Part of a small language model's weights.
Size: width 512, 8 heads of 64, MLP 2048 ReLU, vocabulary 8192.
Architecture: learned positions, biases, tied embeddings.
Training: a variant of Muon for these matrices, 566M tokens.
MLP neurons of a small language model. Each row is named by its layer, matrix (down: output weights) and neuron, and shows model dimensions 170-340. Each number is 128 + 32 x the weight over its row's rms, rounded and kept within 0 to 255. Numbers have three digits each.
A block is one neuron, or neurons of one layer that tend to fire together. Before each block is what it responds to, as a language model described it from the Wikipedia text at the highest values.

Description: Person role nouns
L4.down38:094194096108148155111116130117099057164127120198077129182098132167127132132076155102114146102149157158221093169100144095134096128134134122132147127118162140109099079103125175163083110104106182112111145071090065078136142066157115163187144141043175105158077117120132163118156149100103091104117110171071137102097133115125116144168128079131147199111117108121141124118070170093145105151132089151104145164131114123117133126089112116142128128146070115134109126147144080139181111128153070115163176185137067058143154149100
L4.down111:098170089144112097137125113154146115175113094118153091131165137186098161146067088132099096117112159150131161045108113141142156132100191189089134045125140189098156118122152121112126091116124135154141168161145142181152116129136096069129137123099121153172113089103165117156093098084151134080084172119111098139142126158160162145138124147139111127096168149143155218169166144100126160125152080102126160123155143145108129124062121121106116135123125161141103135109143176060123138136146094168116175105075181145097129142110
L4.down155:159159133133149101159161097107140125130109149127098133065144249116137093146149180117143126133185120105164119039149144097082112097081067140136104143074093084146137122161112130084152146174079155084132096117121107115174173153153075184198100150133139110164101137144091101186128178104204129160085116104137086158139110138079161115107124048120143166157207138134129098139140128153095139141144121164198109112121102074093106139150122083118146068100143110135148113109108095158067100166119106113055159107154115079130153106152
L4.down307:146116134062128112118134105091142090145147120104123128138128120148067103106101103155107080167136111142067120149091109108183060144128115127142122174079116161153090138152141107199151100074146110148146133127097180158168178090105170139129095133150186109130108180089112076112179113155143148095153133099169118113130164125067170125081147128083165072178130145167104159149115185097147075188047136120107091158039112130147136140146181092187101128111116138099132123038159105202108091119142104099134110143152134156120134086127
L4.down362:102176130104131125063169126122141155145105216127093100127138175167137105159159117137117154124149032151162145092122137118158184124135185114133076203095127151094111123133126118109105125105172155107106168097103141089129168128129147107161144135174082072156059120129156062093087173131158112092126093134140146117112159133127152123165125147116106090106146190067135112110160159141137100109108132129136109147159161115081116156081184095090090110181148147065147194166129051096128099123124082158071179128148146151149101107146
L4.down454:152088105067093155185117205121170073205148176174145104151114176154105101144155174134119134118156175216169184103135147140177154135183114173106117112133144134127137168122150096128141110103144175162107104160135161143172089110106174073159063101074170090118080097061115112161114131132126204105111100093179155164152123093124118090129140088137080108160138100087122114153109141111105147119125114102108115162107158130109151106086092116141130146198105082148086165140023095122110156128123142136175117141099132137175139151145
L4.down488:137090136098051175161106125107081120137113076161099110115118121145140136109122102109133114093049188130159144111098104160130127145130098108113119129097031111138164160080123211141125122153153155160112141163124145110098096165123168182096136163149119138140117089120086088176090128159136113122145130110121138087113131094174092156166117110123061131116111079152083094095148096139153121090153168106139071122100090151123125169100172155108105077122162190117098119000134120090200118139200137135196150128146121147098180146161
L4.down693:137068092117133041135120111092102154093100111080128075112141135103050094091095139104119146157102139131106119113135134141130120156145051155150123079131039186101087141112182074046132117096114156113151130135206103139151144186094150117104140179146127078111098135189159143122115140129167105103147130102101170126114171158153147139100175076107110120127124146203047104084053175144068100101084086076090137078093080110104140112143155134120143104100164102120176135134120123080138133115127130113161161150139117177119154127153
L4.down888:063122131127095108136084111136133092134151145138149167131112113176170111109174133150146082132170143063105113113148122151097073201160144116128154170117128053145182100143084104074124137152107113114184083109079155095142113127082151065113070150105073147168114157085124183159070109106120132104131122095147157128142089121066150135113170147130108105113108126112153184083079097165119084129105140120086114115110124109178132160171115108066076131145140124134146061164127134121128154135181151122124118159106118111134093052124
L4.down1161:124139198108148080119065082065151096232112092127132134127103150096101112106183086147129100120138128103141147110119161084171108131144135161099134155174048080079185133155129183157129128162101117097114084202143161116134119144089143099173172125123139143164113157060117145095079147135113069125097129105167154151114140090095085091135128122102162182095119110107116053128130106146170153088141121116085138138125088175125143105173117122113156087130095078191129154131133067155140095093116147139166126154108133119172089120154
L4.down1196:177136167126116154169133136135147172155158139160148188093154103133099128172170161122080120088137119154150163101110085176133104107154163122136077078131108094086100122068135153110081107090178091130126158106187207143103131156114140040132162109157106115133147137133086126152154134117164099129126200138097155096166128111062110154080146126124088116136135157115115090126154153083158124132114125087043154147165123124152134118093110153098089112139106096153140124198103109116109163172125103160061122101121074102079102102100
L4.down1328:141155170136108083098143127126143091102143169111101158116126162135157079092164149121146089117184115159124080096144116109098144072155121177131075144135123162151147128107099090138147120158148120127142125143141100145115141073112143170168126111166074166118174119096106117169109114110107132122102123101082161159148062134125169141130172195125125135147168102131110103143000070146146148202105072130162129127176157123143130134182142091095142103137144105089118105164143153067141099092057136130128144095121114134150095113192
L4.down1610:116112078129102141107143141175115113202139067091102112034093116204156115061116127140174154038142166181111105158120154133125122101097191128039152140149085108142143169119157168156102120099182108079053148083108158141135149140126130109159160134137086157063089161157078166141173112176182114107148112126096093147088116131088056105101150124177115120151126134089158101149086081110151091183086153118166190123159112155158155131130119122133107150105172116098126154142158158139077122149140146092089154100186091121140117126127
L4.down1700:081134068135130130115078134125160140164138176135135105087125127191119095105225181109108147115121095157178166019131162149116151137112173100110124105156134134127196096113169100141104178081156091084169075173113083059097076127092159150158139157104087109129119172142160129111148092141180143109094130074081072132142151085081120094161156064138100119155124141151168136143129169104115134244142092122131137142091123093124142103128152148137089108136134100163119132111121072116132085123123119134070144117144133191157114095122
L4.down1729:145112097163109115157137096119164129185194175191137158116137137165069106133104093086107136135134102145125125100139101140144073121122180163108140091146124119082135076201138169124128135126051115063137166103162166109127147140091130083188104160137138074113154116117082152118129102169146150112116161096100182162138130133173139115188142114211123083081129111076139129165114182058136125117173174148128156126106090125129120124106159144146154141126165102124147144170116110071071105175159130153127191085105134116119154131132
L4.down1826:059158111100130062199161186142140142091144068136131146104184122113088129089154130123123145147116108136108096018145159132120076146058145181100152101130133143173147134154216113146120158046115122129107105128177182157128106104157133137167070118081129107125115191152019117118136073108141150120104131180092157109114143099125117132144118136128091094174155119084140094185119161133199145099079166108090133133137128147155107119100121150125160121141139140140071109129189191147083112166218119091134090126114108159146101187139

Description: Ordinal suffixes and measure units
L4.down8:121177124072175115165151142110176076100135136111137080139156158107144136139122081116147111166139110147135136099069126118096145156153130110168150077156175172096104156161142095124200115120124051104100096112118101152168123114155179160148089132124172120156083056162152145173076127118152127092126123146177125155079135094116129084119094071166201152209088092126123128108114192140142098119141133152045111161167109124113147123132116150126161089120087105143147117140122116119078149130109106154143162117125130108136143151104
L4.down59:167135146086151040104103139135149123091121146192164089115173199138127080099172126121096114142068119147125161148125076152148183184154099180101122097158173077123136114134127122149128089132090119095098139097132174128176071090139156087141087124113059046085199175139121124168130178125106179178148103132149118108097091158145097143121137142163112136103099113135122116108079132088145161091115130095134109155186134152149153129125062175090127103162100133195149152121121129173139126141172123130077127146125181072183186137129
L4.down128:110146184144194168150138137111115095125112130120090145096103142111194102106183110143121156082196081119149093129122108149132114105128121138108199091145191127125096146150133127152103162137148177161094084124165059144155153133115144162171108099179130154127131106131127128067118122121160121114181168121205152121107098135118121143193111104066136176132176121150044123151178121140177161154147117024112145084119119096108143115108141148154144109160150089153150119100148068131134142100177140134214139144104150146150214120124
L4.down387:105148131150135134089139173151127175114123154170088183103132108144147133160075093153163127099148143125133133103122105132122153176109143115169042115131140157099130136073085121033215057100153095165198080122147140126121093100129195136120124150119166165124214099154153164142107095133120184156105155163181130116175110132133129110147095098086157036099141132188092155082100136114103155090132106076151128100118101102177152131092143075147101124174093158115089164098100151076098158121088140157175165140140154079155122165117
L4.down468:108150170100140197109092100112089112105116087166118117140086159117100102141132167106154115152094136100142118106173183161155133126108169110115082119099158140159208125170104109099136075117137058158171123113112123125120116162177101109177098142120120137119188160164117133132063106142107163094125100111141144084162157138177211126133133091146158220082159130159101181121124116183160195119145101123098077179137113105180071146126120089112143136190204113103151130113122137097120169153096089151123119121124079155124171082108
L4.down485:143142189144165100098068095111087113150073086136149145168093186191137165118105141176114162140087150108160156192108139151165174118070112147119151097110138161093068166087136195098100099057102082106137129081142101100137104191110133163195133146108144165097153180104164152131112161131163095088094101114142177171090097124137109089146083142119108122071182149162151098129127174165163123129114162116082155092159124137130115085105101097144129147179115135148101119140148087126115120122154115124168120160136126097153186166155
L4.down713:091179112070155146149214131084148120167107125126101104168077096109149141093133134147134176099138107134141102146129097106150140074120132155128117152154076101099114149149115093167119095077187103168122097118039128126145149178084193099145124199143173096142082167151152112158148103107111149113144125089167139113117110092149129123152158102150073120100127130113143162128167141066103177143150139119076111167137124106158137129148137136146102144112224163107107106078094085178133119107190163145164099096143135133207097102096
L4.down829:115127144145122152141083181142127093194124138081069167132119138073180133151116183149161144139139114210165134114130074134156162132154113117138159085172088137087113154128164158172073164196129130112188102098091159105119154157063137058053074177121086060103058082135133125155127134148220134130144138137155155101156073112133104142138144111134138135105113087125148110161129179193122122098117107151136109155073087162115092069090152149150095159130086180151157136104121169118100106117155149181092124176151131155143136056146
L4.down895:176136160157117091129132126143091109159080102136154183126189145180178109102115147171169126093106170155123121124187113164153132125072073077110148115146076100133110151118105154148118169139124113178160159108088154090130180145202159118085108138141106162146089135159141126119120178123162077154131137128147174153138142144114105091114087174195131130105093126072123091087135186108218114214150133106172112088134133060131126145138144110130126127153032129150205086108077180137132155153094098107121044141137172092118103137172
L4.down953:148098166143161129161087057104083131118127072133121047088090199069157135145113050117151168159110165144050113097130114145150106110158115174132124110145126173096130134082151188091130067093176168155116136109174088099079179140137148089152136126128108159077122140136193140153143106145113128142183130076181102124145139146125089133109109157144143157151138138134103140156111134196169149061185080162074111158177072144144151124126160100130147095091067073072127175124095080123099140077152146136144153179136155131094070095152
L4.down979:173123128105183139166077111042134110167098129139145127126157132089135130103208148131120144120100161071125111060153178125172094144103110135149112107194107152118118114117107083093101117141137042068184156157134137111199148139121130156122141126140172130176097139112134152164044147133109109132040121087116083114194191075129100190166159098134120127127173133111130126137169099100107109155183191111112153195109089113113102131137132115087130155110164123156071089140118095110083084107113168214089217119148190088086155115137
L4.down1163:195119121045129114129173142131120054079113116127160084087077134087122141113116158160106099150105131104108084067119156138143125126112129094131206147135098150147109170156072172149088170101130168123149054155165132151062157137122130146148166135175123154118092158081113188137097131167074149175106092089052120119148099125100147150098153149098116162159127099077115117182101144129166139120069098113118159146100144134121176119127125166134116119105155107098142101142123183164154113150106172172117144120128110117119138045161
L4.down1299:117049156125109087098113160116140139106106085178092130109157112129110131101063111164110127177173153117147088168131097129113090198124112155067117112142115092125123075179107160149153131076052163146146068126045050170114129093106141115134186122125085147119178109132087096127120162065129163133170130149103140117124092109127124138132120089131133195198117079088121138118196123208152108080109078142136125127091179105073105141094145167122154114081126122124129138140178143116154145122061115105108121106080109129134136125187
L4.down1392:143098137104094079113125113184152129031100160164159151132150122104131118095118132095086107131130073101152103210135082143146110114113151130110128060143108078127156150185159181154105138159170188147070139095111113102129170095072154128080103136144146094109166053099054138073111120127162108103110135142161133128040108124133096160138129158144118114151143143147133029121166143076122128124080133166134089133126101114123114086132105099167126133080164121145098115104159164043104151107142098080158138153102140098076149153155
L4.down1813:117127128126087145156116139178109124120080127186136062077080089122150111128153098155134135114119107180180205177172175152145102105129177152130119103109143075153141072103086178063140144158135115134141029149074086088077100149124132137128141131097101067114128195142163122144141131170120103140104165111136121165099147141161105098156150121085138156084103165138165146115157180109117161123192183125095098156109089137120181093153144147128163090098179111126079164114150197035079173095122141146124132107173106186099093099139
L4.down1929:123085172088154163168146085119158125164136113067130153145061150108142165104079085099163125148103147134167155122181095157116111101126134120162116093081155093120100071151076152122158101215041145088133117108072114102159155124135160146128162188191164098071099084170097171110154075097087124102158141091080161134126122143154044161127139157142108167136126139071150163158067079095155088093090063139127171107185124094132102079086148144126134159114142139095075108196159116107218109106072144151032109144119138181108080069155

Description: Units after numbers
L3.down386:111134153158118154141095130190203143138173181127108122146083145148091107074136114153120165140152135151131159152149108124135091110156101086131092159137134173045123091134103150078109159122162103140088172095144153106115150180109151143110128076109099044148080109147118199123093137162190162124111098153133126118081142106138100102153132085105118167135090129102166091094129067177147146102154103037184125123100112097137083118121154097118138111134134101104068104098122184198062128114094117116151098158149175134096170137113
L3.down411:144132138157156111084117065111147134145096150175176127139106165135121097109119163170098089143157139087061108130153126186119141097089104111106132139145136146120129087168180149141082094101073161089136179176171156170126088095134132136131212129095127121053107096101083151134167132127131120064107159111057171131143112113149122052117159087088122059122151115119107132107087092100081117070079140071132167187100074089166102168112175071105179078182141118129118100126126141172103129109145098128180149189211144107148135081139
L3.down1200:088128108129134150048113117076133155157132125113125132112176114120087117138134165131101113168127108120135101105147116171098137094155082155160145132088119113155082087086145177057115180137147136099145140091189095097122175139138165189115150135196154100130080117118147209075101097143137159156127158123162102057096137166062149122157082155182137136105144138107129108169080084141126106068215116102146141120165131109084108117171130127103100106160156150112134103126133148150103186122094206161145113112146108162177191095145
L3.down1556:163095100115101095124134093087159178119097179099115089148076110155160129095096106137090068119104186154167155158158168182172157211089110154103103107138128134090157159114164141109132103125140136132111144108125115162107143181138185108159090088106102072154128117133120189151118101145160113123129156175103097147079163112076119059157102115148109117119167146093117125141092129081119146100098130155201133106174132149041123169126131100097065131115068125091177136127102156084124151157135166143148167104092180078166140154089

Description: Ordinal suffixes and rank words
L2.down106:140105126153112086162125134126084124104134124092146150253097103113113112122117125122178178134080147128178126111080154138087135099132099128121039144177086176120121118142154135126080120053109125092124144156097153144175084128119140059102114091151175150110113119118115173119088146183108178099088130143103108098160146121106187149126172124142098189139136090153141075162123125110186137144177122143109177107173117112099187116077110149138160170108082174154138160109064075110094131141102189152146134154129171122150135157171

Description: Same and hyphens
L2.down20:115142132144101123140090109185117145123169135163119109134114104124135102107100112089107104103112112084166153119083140150130138130178106154156108169099091106123109122123109176121091140137118106110121139186116104076171091094134114131123126151183159136128090116138068166125092143099181123106147148082139098114169108159129096073139102097113130121140206114100041081126123115193100092134132113067168093173157120087144120219135138132133225129126142140153122111222142145056098110135109100143140099094076153116136119092168

Description: Markdown table separator dashes
L3.down246:179198101151134079141116108121131094092119134123104155124108156104151135151084059078115126138121131128141158142131191135098101180104145200236107164106114080103136108189159146132120076201125118100108101102100115192106133123182142151126124115120088104041128128200120152126157122103133160132107123101068124161119128151097111089176132087163103163114126072094085179146091203141130177175071163143105140188121104105090118132142092068133116164220092079149100100182162145077138169171148093153125155147099104105129098128142
L3.down736:099133136115112097123090086105118128087108158145184174136098170132118105100100106151125092128066169166122156093124110172148152143122188092110168134105123126163116111154136159111083170122134060085150127138148149062141168142178132130130075081102130122180104095120106129085146147095080105144115159110143122078147111087118104116111147129105162178133158078142114097114067121157113095082091128128129119117100173132122153115135159088160138134132175129129109188113111090129148186128062152147170096095164133062182186123169
L3.down955:130133097066120110122086133146200087096156149119105120192180126136122143135142134111119094067123162130122156060104188130117132112161081144090124107185113146117070133202183186127084070137134085094151153151151071051203156115084117087167145096094136087168152115125115141118163153134092146079162129131114168190165116171118168096206129171084128099114137117084152104123132135150129141043128181099180168123104105119162140119119159096132157158168243153114069128113098157136165149139137078099099070104123135115089142109105
L3.down1142:226077206141154077065163169124075148161139172099114135171119105132192137171143100065119139141157107155138139145126140073150127122139121133111118137105100110187060127048103147186155106170129153140099130116106143125090147145160116137074135150142100142132120039111182120142112129188086113091089147115134194134134145126120112138097118110145120108125050184166144082150134172150129150086123134119136204133111137066057093167188158205043116117096096123100126110088117143160127166102086161119135119119202098064085143079116

Description: Person role nouns
L2.down765:115100125132123087115209136117144121165113138182220156105215059126102106104126196111097176094156128141117102079131046129120144156150087166100080140120113130111140105110176147074117111129098121103088141164138104129081162146106155081146200088157105090132134098146128133193124077115140074101137207086122146104142169124130108159182154134157130086094143086149122111123126116156137169128110138107113110132137092162127116121116142148102082167119156134152144149166165161182100140137125139124166164125071066163120145115130

Description: Table separator dashes
L4.down4:150136145185151123117173093163079121104158099090104138086115132073145125140096137098119141113108113105129126139172086080110088108153078117107083140124122136108115131080158180122129176099133093188151141162139154180111104061116137125106146121195124102063166116227128173088175083144124111107146160151052093146138119132085146090150113201101127085139127129164087132137152061154179148168191106140114179145134122107171164081100148128103146167134054138109152105134149147067152183182090122168118106081109181119129088163121
L4.down186:125177146137147144133147120177145084121126168129148117155101046103092128106093130131154150170120151127163111086066141096084147163085151099192158182139121143120127100165067139110117160101112109163140098132042109104168155154141143112095107169138105074110107113186195170150103102155127109132216162090088109139157109164147152117178159189088150102167128056070091184094089127147134091124156106095166087069171112133136100129106087138080145110147097138099114115065162145126140079109123167147162134177146149146154142111149
L4.down311:079119130132134148093158108191095144062070135144125079147110088088161145114087113089166168154109126157146150117139096144139091115134165122120109114172103113118111141095150130243097101124142163121104155167184123109128106090156135094068125077122144133166112122123116123220172083139100166186147174101140141122146124136153175078102078134119114124078137133123066101138136111145150162173118154147134134181076160133105145152126092105171198109142089093146132098110148128042121147104126109155119130143153132127091177109140
L4.down680:135155085142087192097106117120172118104119112134166128161139096120167113096091153144134155158117176122059083127095134148126140120088152097152086099144106143127137109204194107134142095151150134078073114147150094202099170129132151087080095081079102196172144107141089081112159122140144133106157126115046121123117074138175121103117091140110139170152136167094128129152101140141102160126146115078187137164100119108141132134129210125162189123103120131059160199142078111177138130118125124150171135065155187146093107072164
L4.down714:093109149119128120176141176042086120077124176116155118135065133144078072135106106110159169143134140127094132113157103103134129152134139125074164144154048145137133135140162168134107138068148130120125142106100129095195079094143139115137108087121068135105138096126073162198107147181085168132090069140082109119114162229101089157062112134199165106155098141149116150142140179120140141119070157102136100184165121132075157131139112121080094131105128134130105158130062168142132095111092108097142127102094091057101129106113
L4.down766:100125213075086164102133100139113096109104159108071161116115088105153083108104099149151133067110105172124127138153188105096073110106130103077152149152122085110043132162172198094173174129131119116160114139130077086156171108092102052171146137141082176126101164159116089135137097138157134148203164148104094163177072136093071117135179164146129122125163096096103140136067124106140129133118107149204128053171176173134157127107143151103086161098140103054124103118132110121176146145087079144096120139098125120140069067148
L4.down974:118137092154104170190125075193144163160109098093161085090116116127081164117140103143040139144088112130110180146137148088124091134080121096134135140132148158185179101153101138125096127145054112131107149178162122093117117143107131120137101084152166139141114189198111100119148118121085098104123161055142119137089075131134132155143130136087124140156118125149153160125071100165147108136077079172136110153153134091155128113100124136164115201178103131117105181197128077146153171135121073138117103114120117070133181213153
L4.down990:096085153101092093165122157093097169132112146071197142165121209115136112098146101180132115106071103140157163085114122127150106082156208124118124176151084171154116106081086130111120148091145106137093121135144153151135148064134141158109111150211154139172071126101088072139130132157139105135141091181130140166126151146108129119155109101101157118179105152085123077122147198062153123193101112161166113093160119146062179182110125124132110107119184153175087123171117166125109167098122086190131106138107174066157099119139
L4.down1514:109105086145079102155155130128137152123085084072163114109154139069139059173179163164075163182088118132097116146096106151108108059075167176112140074177134135088146123173123119129136150150126149150135173143109114093084148156167091153146154157106133160145098085102094043086119126113094130133119117155138187116119125101142209147095163217036132083108075162162128161096090145124130176159129140110167132128075148126110141177071067130136107128144065140190117139123109202107151123134133093145199137157141082086108159123125
L4.down1543:114160095124068043201068135133139148135144133054146108153115092086113131120095124156098223125105129149129159104115127111139114143153113172108105090125155125140113085114171145101167153144084075111092119068168090089153151174151151068113147120156104120152130102138147151144130148051105088094153157129129162126156172111119069081106137173129131095131111133174133148162134160114149101177139107116144082125157104204135098141148107100136142141139069144135120118078124153114113128170115102146108171153144156075122122121218
L4.down1615:119137177118163139133063131142114075091116150121131124115110121123149159078109130113099110122165102153102115187134170106091099107171182053139137106115094113109078102126051125121130161099136126072127119157134090115111115162084178071154123131071157088130088145097133134078090108120148128078130085088146130119199167151186128143137102113142165102110139128119148128123114089129131159111139118128104095119138116107064152180115121127148163071136090141111160113165140124114156103124065113124119128171089086178121133168189
L4.down1674:069124150168109163086178149166168086111129128148138153097157083104135162134160116075140100150164146135129163101129178139132084181100078134146111133124112101167128115157183145135130097111157125173093130152111101168092108120190125146109129195158116095169146132220128135066085151112115129061134195070077132083092037140110092105112117103161157098134118101115143166087119098162128140115203150102164108132132097174167115118163089130085151103099045076108196113132068098145132072109101162191132187150149106156113150121130
L4.down1742:110120092110138196134166165168099177167155082162125095101166148097083080135123169146051075162147166101151145197107108144108118153124117150093116123096125119149115124053129115138171155071129106112126101108133165126147158130158105166138136158087110199084181133115122129099164122072177102144134129089077116113156118125150118164124113089088076061143106159066114144124173120076144127097158132135157098119160095121124154132132126157185152106116150153125118127198181145126134110150144101144079174162123075178152128147140
L4.down1908:163103106133075151125123089164134087115156173183145134115132104138070125109124118149129125139110123148134143137139125105149141132143128166087130074122067111172134173130155113159120133091112135168141112140050117118142136113136091124143133091138128116149129133108131158147134143180147110125170164140109089162146153027157098125141106143123185148123137187128161127163039177105097145173097096120171165173168161195141114108177166118119141099113158101116088076156134193088090088156138187119149117119187165085105162158095
L4.down1925:086122068156123100122076129106153169171156140127064153148154171150148124109120099128114179114076130093125099131179135123125120058082158069169107127179128113163085144151136241114192066098103111087119116179117135135119179058153085089111170143088131174141111122101150158124111103161135140123143187151140072102119135102150125096166188179158177130120143168144132141145157136107126141121140077117116150141110075151174093134103099135152123104112130141145115161207172104119150086163141096105159141050164112096147110131100
L4.down1965:120176116142175096186170103146101092043129192152066121118106168150088113111087171110070070229112139115156124059126196147117115145139133096101117153112107130132108120100176181149131124154107140166175115076153156117110183087160101104161120171190164118110081095128118163122143177139114088118143108175133123190085146091087109073136174107123091119146157112143135155069114133083071101115112108147077099098126133087126103087160115091142146158097102125186089143137095145151141071197060137121117156073117104135151118113129